Part of a small language model's weights.
Size: width 256, vocabulary 2048.
Architecture: LayerNorm before each block, tied embeddings.
MLP neurons of a small language model. Each row is named by its layer, matrix (down: output weights) and neuron, and shows model dimensions 96-223. Each number is 128 + 24 x the weight over its row's rms, rounded and kept within 0 to 255. Numbers have three digits each. A neuron's up and down rows have the sign that makes its largest values positive.
After each neuron's rows, "fires before" lists the tokens most often just after its 100 highest values on Wikipedia text that the model never trained on.

L11.down21:138131155083168087105132138158168110115137132134140112133141103128122132093140092137120104146134162114090125135162146159119148117153127106118161120109125169151197154175149107136152155135144122117130126119209138139148151135117130122110124149124177157136142118138105125166109128140143092147113121142109117083196145122119155111123138122088123122078137088110130134095151098081102124167125
fires before: "ed", "d", "ted", "ated"

L12.down138:116110110131171096128154155127124130101105107140131112137154147109160153113149133125111147121119143160130137172136165134128163107133123107157131102174160140158092133101165136110133116122142138080158113124110133173107121134080112124184164134108093127128119152122121123138147114108150134078085143124132129081129148162124156137147134122143144100116149135097136141130131110086097165111143
fires before: " to", "–19", "a", " –", "ly"

L4.down665:109144206099133129113090129146092161190143134115151118163144132106128100099139141108131119106127133122109110115165117130097153153136115129085147093117145121105118094133100123148145146142191127135150104126118171140148102126135088129127146141153127139113120136115115144132131115136117171131130101057130132082080152113105129085076125138161172094098138137110156102135182121127105153108117
fires before: " |", ".", ";", "\n", "–", "---|---|---|---|"

L12.down301:132115109137139122095108108132105146117104126134117141116110142137103123138087152113071181098120175105071113097105111077154163124163108144127124145141175082136086158119165112126155140125088129094089150156144106188141107161113101159148126128092188154156079140138147156126115131118115183143089127167136100136155158097155133131083129163100106143106088177153081146103123120124162116155118
fires before: " |", " ", ".", ";", " m", "″"

L13.down258:091104152103098100157157130126141137095129136114116130121165122153151142099110091122136123154103109100136159068107115160131153150207125150116131131093150159142092129124149157168117127175104114154129147098125118154104101151098105139177109160141112103166124125135131103171141126122115177119122129088174126136086101131121104115092116119108155120117166128075145095121115155152165133108120
fires before: "w", "ed", "ce", "at", "ct", "ak"

L5.down668:123130144101123108143136137143109141103162151102183122139130143104126075134130147118102130146117118140121096094090112140148154108109135109131117154149118112123141109135128134111136136136130126133109128130113123140116126161189147168101165099082110115114163172184137122119130139151100175119137094097150120129134100136135111138070131130137162162113131118120121158100071152155118147089115
fires before: "s", "ttle", "se", "d", "y", "ch"

L5.down274:112156174153096156123170125182140146128127111129120138125125127130183150132153092082095155133136111124138093115143113123124106170104112109155163138138149141116125110111138121135089187150085157153126098135124123166080085131150182132127082150104119076140138113139099115170137135118130140105101115130123093180117124105122135132157088144112150127117141128123144138111137114101130146178128
fires before: "\n"

L13.down30:123160131164141105148144106140116091121114150107153084121183145143132151123117121129121146146107135124122119143129132099089101154143123169096130152150138171138080148102093116115163135133099128148139069104150100116092147132124100147080137107138107089120153141110124117158150126127143120160138150171134154099121081122115197127137112136151120111170086142159123100110105055146129120120133
fires before: "ed", "e", "es", "le", "ing"

L13.down162:108143116107110152126097117093150102111124109139089142153114127158130089158082067161093132150151140120120142127172142191155111165122142117148089101110128124076109140137106171122127097154147152144107121105100144123117127162126159136132123097141106109175113115135138106092146152122130160129163114153181131123148132125164134137143134176114138054147171139155116126130137130138152099109121
fires before: "\n", "ce"

L11.down4:123134097136100140106108126132089129158145115140124082119183140138102143158115115123097149139108140151133111117100124117133146168106075093134116125132108077140119167111108164138122127148155106156149140143119138125085168102138145120136141160138108120103110091110120111157152109108106164147104114163114126120140110152120135175102116126134126139143117112134116131131184133142097107125198
fires before: "er", "d", "ing", "ar"

L2.down158:136153158104116127113138092088170125122126150145140096143150109085144093159118118122123126137124098143117162116079122138119147110107113124138122133128093129072106127114149140114116147104139084143104128141137151129098112128157123149156173194115116109109120151163143124132152141144149141089122118106109115115067132108136135109160151146159170149064110162081165150110095140167129134100054
fires before: "s", "om", "d", "ch"

L9.down115:131125159164098118091153110125176138109138151114085121118166092091123153154123135149137108091120122117159104105113160153157107132081106103070117132170154120126187118149147119115184139141155126128136104088146143114112123156125174106090117134138124139130117139124148137118122180161125131122130105144162144130152131110138159162149122125157088103109109146103137123137111129139117162136163
fires before: "s", "|", "an"

L13.down337:139130138140129144118127122120137145115086131121113079113090130117150109156133119144125141128109115141151170095151131098095110119104100160138108150180171114175135117126162143088139144147122121169130121108109126108131106118106128176126156078059135120137110150133158106155163139114106104118178115163102160103129139155128145151140132096161135101115118108174096130162145045113144116130123
fires before: "e", "ent", "y", "ant", "or", "ed"

L12.down311:160110116111153139130136166142161155101144122137070110148119127152109144096125127129142149144120069107105129098134167129084123127117166095125159164125115137158135170154137106132147132110158101156117089094124086122147145114110125110121132125134154116126135113133141101168149159137113055096182106098135118132149154109136143132125165074111108151104152107112088108131129077133116135103111
fires before: "ed", "s", "d", "gg", "ff"

L7.down270:139137155122156122078134150145138139181139098108140127120151140109159140176092150148130156082089132087125088122123134108144184151087116129130119120124110177083138155123139143122124124126149092091091164095116139129132115118128164120097122093137090088138133119121121163139101176123165148123151089139138118132088186123116123114165124107119176068112104129101154103137083135100134155109123
fires before: "s", "me", "-", "in", "ur"

L7.down547:134117160126146123112083112122142132148119125119070127103105136136144101112141114129177161153109095102092140099082109100100183165117175091105148105149123126136097115085105130126125135127158136140147168085146139158148153135115131102117138135118175085128144127132142123130136102168138134126125099118136077114117126134116106096093090079155094129110134152115127124120102156122152116131127
fires before: " of", "y", "ic", "s", "ner", "ies"

L12.down16:140112099147102126171130151135120106149142153155131121083098154131135103135127153104102120125140156136138113138161130147171131102110093147113125144121123123129134150148134099134111115101151110131136145116106140099089114145149131157085104116108143128181132134117132147165166169123099162138122156144137153126095153137175130157111123135125143102109101133106125119147076161139131131128117
fires before: "\n", "The", "In", "On", "S", "A"

L4.down221:072113150149127175153141093095174115155109078149150128138122165124104129140144141102114129136079108114176132145148155131115166138082146114127087116145134133121104142100141156116112185133117110106140126111105120127137108149105158098118094134134088129148116102121087119117103117085143143161094133139107157143127107116160143089142152158111135104158140136133132105148144135187168118156117
fires before: "\n", " ", "|"

L9.down45:108169151093146146175131111130134139160131094114105082124118114106108126146152132135129170152114098155122156133163111138133139135120132163084116125144101156119091132139090084148116058124145135132113134138152135105146132127098097143097104110109121158146129114148103115127186143136125092169124107109168135103089125096126103136137134126133125162153117105131139104123148149112130082155110
fires before: ")", ":", ",", " |", "),"

L11.down699:165177102145090103149158092069164100104146159168171121159111126172137082110117115114112106158138165125141116114120144130118113152120150134123124104118135143164162125096132115134102125117126134162107107184152140148089124153180154140122125114162098144155146138103138122095091128086122160114130119179165103104127125119124177123139135116115138127163118136147172125140121095142141090138166
fires before: "ed", "ing", "ual", "ate", "ly", "im"

L13.down139:104117160137150097099134131121099129122141148112136168137059175134114139142103133142103169101154137170106186115113149149132138183180117103133109127121135140140120148136152149123142113152144110189138167131134120111094108161127123147095152077086118124143163127115141129125118125169109094114099118119144078102128147110149148119157132176151118057089150127128120111119127207156121109084134
fires before: "tic", "ing", "t", "ion", "b", "tri"

L2.down231:149141110102143142112116129131154135122161133167119143125174148145103108129167080126108151138122163109149142121172074134150096115106146103115090154155102124143158165130108138164118101094115141103144103146127157096112145120130180139153102130123156117180089170127190076186107123155085114123164137118118138115141083121072123105132091146137132075128115146135154109144163096102124110135106
fires before: "\n"

L12.down640:135115160082114078144143160087122159125126170159121082215117133095154119159103145135143136176120138113147181128105147149151113124151080167082136132117126123098107117139113125155112122045131167123117132123157153123098143153149144141153090132121128146144128122164097129109134136106115127130090160113171146165126111103121147154132094131103106100174114193165121170128096152136127160100116
fires before: "\n", "==", "H", "===", "M"

L5.down398:171116147090123126148112161146160121119118136132129128156144132095150114100124111096133145119112148125150075096136089117112127206132100161098140136137116124154116139076136148122083094134157144160092119138108094131088131145162130129134079114152101149126098180117133133112131123133130114096154125161160144160107083123076124149131129129130190125136149128112095096117147154117160114148127
fires before: "\n", " and", "-", ".", " at", ","

L11.down52:153080135129099120108083112152154109168152115139163156135133106163124137145106140053131108126152099106123133138108077144138089124148123151113147178118111145131147153136123086139114099110145126133097174150110163148149135131172114116108131166140121133139154120136127094109152169128162156146109100139116084087051133111136108149112125142149106102111109136081158156131164129145143154110128
fires before: "ish", "ic", " |", "s", "ian", "y"

L9.down458:118155142167119117135132150131132120133113129157149115118109107117128160092121214078088161091092156152106148125141143121116121144151165104143119138122114138102150117099161126137128123160142128122155131123106148129103119136090046146148153096132133118171135129145126156148086122128134152097151070106157123122154122135094080169138100129132125118129135158143117121136108184085137080110135
fires before: " |", ",", ".", " ", "or"

L12.down633:113144123137150115128144130125120137136143134119139106125144172137127147125155170090128141116124157113170183153137161124144158130121119152130150139171138110135109138143116115108105139139127182122105134119110162118100113128160139128119131153117126121140122065098135147153092150086085172155129150112158110116119154151128146133114087110161107124130070134158109106135145117139107115148083
fires before: "\n", "."

L13.down364:140090089121104138115110137142135121092174152086130150123133116137153131146101116141115090080103166119168142127068120088111113134129169146117088122103103138149141148117133138120146122150135131099113131151134121146091133117112131121106127110137109163166157154098126168121099153103116107143125131068153106169132108112142114134103136095153097088136127104122153099136093152116143188125113
fires before: "s", ":", " with", " to"

L10.down269:206142092162136114088153118173129128130141148101112157166127169155134096160123153124129115136143172151129156116142128134114110103144107100098102098101126091152127114139128137120121132143049118097099110128116141146119070100104155138134149133137137114123102127133186100104091131169146161171111129131088127104183130164113129083136118117145126115141142134158101096120113170158139116133118
fires before: "-", " a", "\n", "W", " an", "E"

L13.down540:145138151142081116127120119129116129140132116126139095156128142119111118143140121110107133079147140151160167102085145143151141117105149169093107127133107115132085126143153094123141131112123176100163123126091095141102109173096105154125098123145149155081152199113100122124182130143131090134105127064094090099150095100122137123139113152139146174132104151162133137142096120123154136125128
fires before: "y", " of", "ic", "s", "ce"

L12.down425:117139152151147121116108117176126160127113118118080191157149143104145110120108145120133143141141099094122124124101110109110176170140099178119128129135134142129131161096076168140084138078135102093123089108138155120143086120102123103144152150178130136136147120150151095143098144146142136153144127095161105140173131136139126144130082109164129136117144142118094111135095123138123121090157
fires before: "ment", "ed", "s", " to", "ary"

L10.down64:121105124147087142124147161174102110129145084118119124120146136100147116124114120156111147173156140153128135100131161103126131130124151087156098163113127083094127141102113115136162152124106141197144104140164090132100149147116121105122112097120129124098142090115122107147139108095109122125105123132138154128146156134158104177147147166123147117123108161142110134147153121115094133125127
fires before: "ing", "ring", "ting"

L13.down206:086128109170182104134126134124109127103118123127133118143140122137139106134159128127103095175112144102088186140114187115133090124114132131115143110161095120145136112139119112136122142113079089154113095134132072111119138137087131117124134170134150174130101115115136122135100151133127109131126146128116125134131106130138116172109153125147098147157122115177150087115146118160120117131163
fires before: "|"

L2.down628:149133116126119107108177130136115102096121138113142137128148113127135133099110122147108099084155171168173130091119097140125146130114121184112124066154095151110144152150147113109123165102132131131103106136115104116081094140066116104088124135167151177132126098134104137120078124139140123158110132132153121135114134118095119137170075132147126088180156135127125171113098124129130123153117
fires before: "ki", " (", "ra", " Su", "s"

L4.down569:162134142146121105111105162161109156113111111122080093153134105144146114107133132113158117125100145105121143129146125144154112123104098131163129143128138095147126094096110133151121116138125181103115151127112135138122120151142110081158147145133146094136105178133105125106152131126143124151140135158109110182182149145118166152177107077090123134109116152166149121125126099099094121165111
fires before: " |", "\n", " ", " −", " 0"

L13.down702:133114113123163074168121144155127162118103158129118142126100159105141114170121133126137098150105105119110096136095102142145154147160150125125130121108152162147183119134105138141148122113141176104127127153140098124134100108167110151149128115132101157142131133105159102140125048096131167108149165124133111110078114124104095136136125133117127090140130117106104132151105106099137148091100
fires before: "c", "ct", "w", "li", "r", "lic"

L4.down543:084140115108134086169158099118156108104153114129114133149140064134133097118128125141135135123109146133118103140117149132122127152114106067155120111134115156080130125107141112110156175162200123093088128114146125088117133061171121123179146109107161102120124125152109145126156115118096175133120099124163124127144102106107165098136172172119144129146102135095119140113118156109162086130135
fires before: "\n", "ring", "c", "e", "ite"

L13.down318:137098141087165146124195146088143130104166146125067116125084157082137141110112163135112134092093133103131100106118159158114135095131098172129097149141136114137139130142131107141128102127149123106105111119122141120102133110168142063119104096137093097114173094082127107146132150144139168126161139154127137129135170125137089147082136067113104146104159144086144154150118111114158120115114
fires before: "\n", "-", "===", "The"

L13.down89:144140132114151163129119136054152118079099130111087111087115106101108098122142168126130111141164088157137125099175123107126119154129126138116123153123124101187114125109099115086146112144131146158117110116122088171125139130123129148111125132147123112167122130108086094139142136146124089134146082137149134143104140161118130166128156103149158154141131144155117146132107174110139079141095
fires before: ".", ",", " in", " to", " of"

L5.down584:144165130156143138126127133118113112151106083133118163167172135113176130143145102104152121117085100115135142128113142132191125115082133112129077162182124104089105146094131115100111149154147107110117136109135128145138119165128137175088143094125116170165140124155119108155082136126128128112116093163170099096140158109135161106150134112091127112136157140087111125076152089128144146108154
fires before: "\n"

L13.down535:161101141099093121158113145061073115147146124138105055120133138127129125159117102119121143151161148137101097122122130149124093133124154103135078102117144108160185161099145106114157137122168127135116094115134119155111107108101070149131133112111161154112119165132105183111115143118140145147107178129106153104093123137111144129094094139119119125122107136146127114163155130105142106137136
fires before: "und", "ci", "lo", "ul", "il", "ft"

L13.down467:114149126080116176137119101137138115181145133106146136141078148174169176128136099113122114118137125111111122140103187126084129116120108109121141118087124114130160129144107102139123162112093131153120124147088141130149134116092100151150101152133156141162168115126121106159135106135135080142164167138133129135138131127144110137103154116088149119202132171137128146123125116116110120129148
fires before: "y", "th", "l", "ine", "ri", "ed"

L5.down125:089147163100091130107101125111122226140158135124147154162150117136087091129142135136079130164142146109158161122138135108119146121162112114138082109131143116101099098120118150118147134115117120204123171136114125144156095124125129108169123149144124119126140135117110144120139051126117119106122146115122140150141131137120131127117162139148138109185091133162153155143140121127142107120143
fires before: " |", " \"", "==", "\n", " ==", " is"

L12.down435:087099147180116108152131164130132103134137135105092108115109094122196122099091093149147127101125095164165174122112153103107130125151159143137154124109113134132111131136116122145105143144205122145174119140111120153126132160113137137104119151142082132113155101123129161134163136138087106130137132155132100127167098125106139141135102117144114149109087120133183127130123070106120164129123
fires before: "s", "ter", "y", "tt", "p"

L12.down34:152132137102069131115104168125129121092108155112123160125128141122145115141147178086138131092129169151122101103118166166124135105125155143123123101170164096165187106124112106139128134107119152152129138116124113143147159153131136148133155043093124081107119143109140133136113150155136113064115122119179094114134110146129130098139172129171148095158129129089191110097123127129123144105133
fires before: "tic", "t", "ine", "k", "y", "ia"

L13.down427:108178118114142139166088127147131128153093085135124114140114138136155115068100114093074122142160145126097149119097158109147147108146109158111118053129137163143110111121095122136166111154153111163097088110108152096079143137142136098140140151137144112109109123128128127132149178127130119119128086105179140116090121138116156153118112129149158121125123098106150166118136150150142152114159
fires before: "|", "–", "-", "|---|---|", "or", "–20"

L13.down209:145125083146107118112141112115099105145120096070158145168127142111130114158125170148122096119149155161152163080110102133113114161146098139129130148123149114127129090118118110107128105137143131137139123123083135116093112134115132151126140107120133151131149107092119114145102140129091160157133116061109169168125148164120112123120142119068144128145118137133117123106149188154120094137103
fires before: "\n", ",", ".", " in", ";"

L9.down603:144124101109138103128169110148108160114133129139095146154152125144120135096083115170160159110091113138126149118158118112099158091136151126124152132106120145098093075146099138179150135109118133126149092158096101141115143133159139139083109132134152129130147180107163138163120103153142163148135145073145118149118145130160135161101105122127099074138180105076100109139113068177122153143143
fires before: "-", "\n", "=", ":"

L13.down280:152160122083144129083146099157123131127141123157097137117107178104101125096153108117163108152074118097100116115149140077118108094135119160149115113120130153170119172131124156125121128140093140151173151151097154151113129150179130130123136117115130093129094138161141136091096137093124115102094101121147146166137134109105097146154118124128133128138121129137132155124145156119146124088162
fires before: ",", " the", " of", " he", " it", " to"

L5.down58:110130090093150132131133139198124140136147095146116171165092112127127107112150136106166182150153116150114167106117087122128134174131073123100161130074123133122120128105137097146137158170155117164098129093093138128092139118112166113109102148098090093145145142085159083104138129144158139122128150162128104157139129104109106140111116120156129110124110155142111146117133117150139189146079
fires before: " of", "s", "ic", " in", "y", "ies"

L13.down556:118125147120117113197183127121138102108114118168110229135140123100150126138135134156140144165098118124124167146111135133125132147126132118120120104136188099116104122142116114143120121128137152084097113136122149152124116176149127095140100125173121095096124120159138170114082115165143160119102098127155138120150129150094144111136151149133124109149145195115146152110154101107143156146114
fires before: "\n", "==", " record"

L13.down101:136123116130106112106136125171129134118095143152109147126123148111153154128125168116116129128118160127145141148127105134107119124094135100106105146137126152111127110111118172128125121090159194106117157127164146069142146139091134127143127128107124135140172097110162123130127141094122099103139098112140137121129183166141115105105122142121157089120126150109109133171157150128130113154110
fires before: ",", ".", " and", " of", " with", " to"

L11.down127:150198108118108095086157093096104140138148144147133147156128075134107120099157081144094121150123115119055112128104164125130150122136131110131122114099109141105058134126108157133129096116168101099121124129103167137116132117147147168101155151151132120167140136179179110120108133155122123144110133166161109100111169114123142129121142140153124117081133164108107133123141156121099148070139
fires before: "d", "n", "s", "mmer", "ress", "e"

L12.down398:162142153154085141145151128192140152090104154123098164158121123136141129137100140107148098113159149144106127130107079165151119090111128124140136152153161132145199090125109146131084119115120109133135120182146139130124146152158099113092115124158134144139084123181142079120141146112119132124125133134121117170129152145154074108131112130136141115141151177105140111127146149103123112106157
fires before: "r", "d", "s", "ment", " of", "n"

L13.down599:158112145129147090103124179125159106102126103147118149128098175121133087132126146124135163133153094138110127120141131120163082123171123140111126165153141093117175117118123146142137151168169152157091156117175090157139147139098090121107109137106146130112122120122146117112166143102133112123105121114146126111117126178139102170134131130151135153143123171133143132143104128150111129160105
fires before: "ing", "ed", "ring"

L2.down23:134127075111163169113139094145150135164180124154133119159166138135103132109152137102115114080140097157137149159105163178129130130131163126157112119127167089070119124104141187112100133124143128114140127129134155127104123125122134090101130147160138100115143139103136128087133128114107102115131114150092126109096122165120155171147152129154123132100128114072122153125149114159121113126161
fires before: "e", "ation", "ed", "es", "en"

L11.down255:163125123111132117120131130142108136091132106176131137139151137094140150195141177156107123117144122197117124145157124170119157156156127139099163149148152142125096100072124134130152108154111129105135127151107137079141119098096097121176117073154120119132160150127142132182122117161094098112142141146127137128109119132143123139106089096135185108145068114105128153111121113144132116167126
fires before: "ing", "ed", "ence", "ul", "ent", "ual"

L10.down555:167099153128109144101089123153118153112148137082057116159129130137112124098069101102066153129142083132150129109097106138071104138145174138162140091163136072166140169152072075146106130066105099148123075141125119137110151157131112125179154149125127157127143140149145124124138150147104160119130149086147127165108146114139125143149112116152151110137127139133133130130147088123137138132128
fires before: "\n", " to", " its"

L9.down454:132093182128143092172150084123145131101118133136108109168161133128086124165149145109140151107128081100174103105108148115112148143119140139152136149115148170129142127099139143127183097097154095171102183179128122135123145074147089155124096108162120101100102135145134110108119133150111139108154109127137100143147144104117157147144080122118156188123161108084103140121171140109091147092129
fires before: " 19", ".", ",", " 18", " 2007"

L4.down695:139145151126121167112103137163155171160142136157142170124148081117121191144072152102149173105127119120119123080123163123119134120131115144148110136178139092147119142119100129135169147092070130110145133142135145138126139111165123113100144140158151105143119144104124155110129144104107098092171104141156099137157122135125123149165075128161180131154100111099133108129124128129160152151136
fires before: ",", "\n", " the"

L13.down495:149119159116094142122113155147147151108120107084104149157083139112117101098104138130121178094098139130107138112102126126156181118119129142126080129142118154124096135114152140112136094109132113135040087130101104129124126153152128113125127137114131153089101096127167138126095122147164113132119118143148157119079116112174073113145090094112164137180100145153104107114151146104097143121120
fires before: "\n", " and", ",", " who", ".", ")"

L4.down664:097113112123144177153078119120116168167133128111106156127156152122136113104172142134157142143172176164142129124128117111143166134166140125111109150111104115082150118142122129110135135131131117127084101113098110129164153117106107135132144134168144174092102121135126109175120147089141099116131121143145154108132114127104124145109112134102158109169142084121140131166145123137100162120174
fires before: " ", " is", "\n", " a", " South", " 19"

L11.down167:141158129156141154164141127136114116117113083105095123156105116146143117119151125129139159178109118154136138108134115113160135144142105132138134125132187096165118134151136172112077126094170147104087161136120135157174113142110097129186152156130133093115048128108087132131123164139127121130090108134098129135152153145150160115118129163118086117122130159098127150158128147162113114150141
fires before: " |", "'", "."

L13.down47:124144091163156126100111118132164167154122130142130165161114166153118097083115110136122123182096107132136129150118111070110097091090128109119169143120148106146138157090150091130123130125092143174135134131130112136153163120146128140163109149143135108137118148105145127130117133126141180090117143112097155157131133120137123144138145144117125138152129098131099121118085137097114147130103
fires before: ")", ");", ","

L2.down232:097143142116105153104100150138124136160123133092118194142117158087135140127079154157084152132140101094159118108124116174139129112112109162140180136133109120136119142160150132137132098118104127130141104148130114098140175135119137117144077104125159116106138117159114140172109122138147143088115155107106131138102136100111087121097142138123120106151111123158168131099121107140115131146155
fires before: "\n", "te", "ed", "ted"

L11.down183:135127103125104149111081083124140125152092077139103077163152126084135150154117101140079122118110104100123137152126110126119166130152142112100128134141178124123129150135098174149147150159127146170151154093126105145128095111128153118119120100161123103135161138149106091134108101109163113175154139135136125053163135120154104148088087144133106128128088155098117128141107127142164137128147
fires before: "s", "ure", "ing", "ed", "ur"

L10.down696:130130149092130136157129113101145123152133080148124117123087135110096139104152164145121144146131122160126157111091100146104091175144124118098116108122138124091114154126094114141134113102122079098144122113135134117154129107127122101152141131132119193124161148184143089102129186134102102134116129097173193106175155137139115081118099126125149088166115083129116170105118129146169128150150
fires before: "ing", "ed", "ence", "el", "d", "n"

L13.down81:149108157123129114112124075099089135155134098112104119146124129161167119106133127136117147166123067106154097136110121154079119117102158128163111153164136149114148152154180131111121115089107124105108120096093141127156130110122168166130121140110141115161154114127113104112141118135137126133156132130169064140164080152140128132155168093115136076125118155154160118132116151144133128099119
fires before: "y", "ry", "n", "st", "ies", "ri"

L12.down38:138106151126156193144075158136138145157089091122124219160096147132112121137137168114128121108135152086168143135140115140093099113166138162105071092093144131102142112124128140124154143151101156118114116146090122119116112109152126133116156168126117125124145085154132145110125138154127132116168134141149134174078139153134145153116127094159115089083112101154126124100148123098181132089059
fires before: " |", ".", "+", ";", "–1"

L4.down654:109091110112150151132142174087116107166092154141120145122112149121109158159162116148124140132129130179127131081109111158139140123169135153102135125119135158127131148112100159084143165152119100135159179159108118080145123147180118110114077133127061122124151096141140144142123130127121115089102079133136123115116166156163121114151114094113063159111137101178090141138160110128106101121113
fires before: " |", ".", ";"

L13.down4:131092115135118096116132127132146082175118174109126121126130128127102143163142073149122141127144102125090140116109145127140162135106169113126101127078105143138142136117160098126135159131118146166079100116125111115093124117120123129157104177096162119127126047105104096110145128147132138119116168158146108106161153107142089160129147145140138150127135157167101150155115158132107112142137
fires before: "s", "es", "ities", "ies", "ity", "e"

L13.down475:121157158147103152161137107120105128146127152139118159157121120156117129144159134115115157140121136130162133127131137108099153157131093124129142144147169123125104115055102132125148082138133151146132115144075124100149125136147157105131093101166137139136078112136111150108167119137112112109146119140169112168139139137121167114090108159111139109152091154087127149064150110140152122125108
fires before: "ant", "ing", "ance", "ed", "ation", "s"

L2.down228:115158148125098115119133143127157137095105132121122130140143105125130146130139142152157157116131128094092131080179128145152152080191153154122088145117136127148080132117140110076106115127090131104110114141159129143098125162157153105152157092171143149122115123156179171117115137082166137118125140167125120111133134172123151105136147088173095165112125163108162143119156141120127138112134
fires before: "and", "ed", "ad", " (", "al", "ant"

L12.down638:157140108084120124149110151085110134140142125114094114120095119115109100160153125127121136152144118085117114174173089171162111124143096142111128105140105096127167138119102109193109147140123128088132077096141139102108118162096107094167123109090123134091147110132108159140091092110165125151159144172149112112093132114124150148132101104130139148110109119087130161141147157111128108155138
fires before: " |", ";", " ", "il", ":", "\n"

L10.down521:142119113143125109177162115109154147066123149110159181103105125160135111095189145116095133132131139131104131091099149133111095115105159084107177123158175130122134112162130108087151116143140108116139129135101103162117164161123146115128093152127109103142118098135094131137142144110134143098123133148116086179113109121135111145129116128120098154088127133144134147159164128131139144143117
fires before: "-", "|", " |", "---|---|---|---|", " 1", " "

L7.down138:152123129137105157145093127144142157101114152096128152120067122083151142174153130106097089104101127103115163136107135141117124126124133116153128172176168142135135137129094165109125170119081156133104144164138121142132138129147147153125142144170110147138112148113088175139123103140123118094146102166133136112166147084140115136112155112120139127137131151104140137080116141101123105113119
fires before: "\n", "it", "ter", "co", "s", "ity"

L13.down235:108161092114139124070110134106096141149112159153136123104180142101140135077116082089139146121186117083077168114110103137113187140168151108143130090153078156095118147132111120136149131162120138136119159146130126143104162139163127124142135154146112118128096145133146108183131151140136165118152163148122134084123172145096162122121143137149111168141151144119181153123125092138094116123137
fires before: "e", "al", "ed", "ation", "ance", "ar"

L11.down262:119121115168169163131087132111139122108142138147092136152165143122128086109144095112098117131079162145113149125112132116115174096165103097120104165171146092094134178112160154118118101158113116145099133152150114136125133131098104093154134140164106153107142118116135140149148109108127126149101089126123192139121131139121111145147155160098110073122145139098167103160092156110109110147144
fires before: "al", "et", "ary", " to", "se"

L10.down34:091154138129151114168167158159139088139140142187141138151128154115141140071162148096137125159157110095112104099138155116104096119097125115117146117115137087120110144140122138084135155128129128108125154148168164096124118150142117124079150099163122104128187115131137161142167098119117129114140151118117094074090139135153135124165135121108152131144136140095113139106121151140145087188127
fires before: "al", "ation", "ated", "us", "ed", "in"

L13.down565:140089132111155093127153165110123119116099149127152184093147134138150149142128144149157142131116146122165072090148190145132123099127079099137128124136114116169138156115154135104159140140137129129143103096121127113153115105131088107121152128085128144118117158173158096136124102120151128128104125149115122141089126128122080124130106146116118060133140146123124139143157134134109165134161
fires before: " to", "–19", "–20", ",", " and", " –"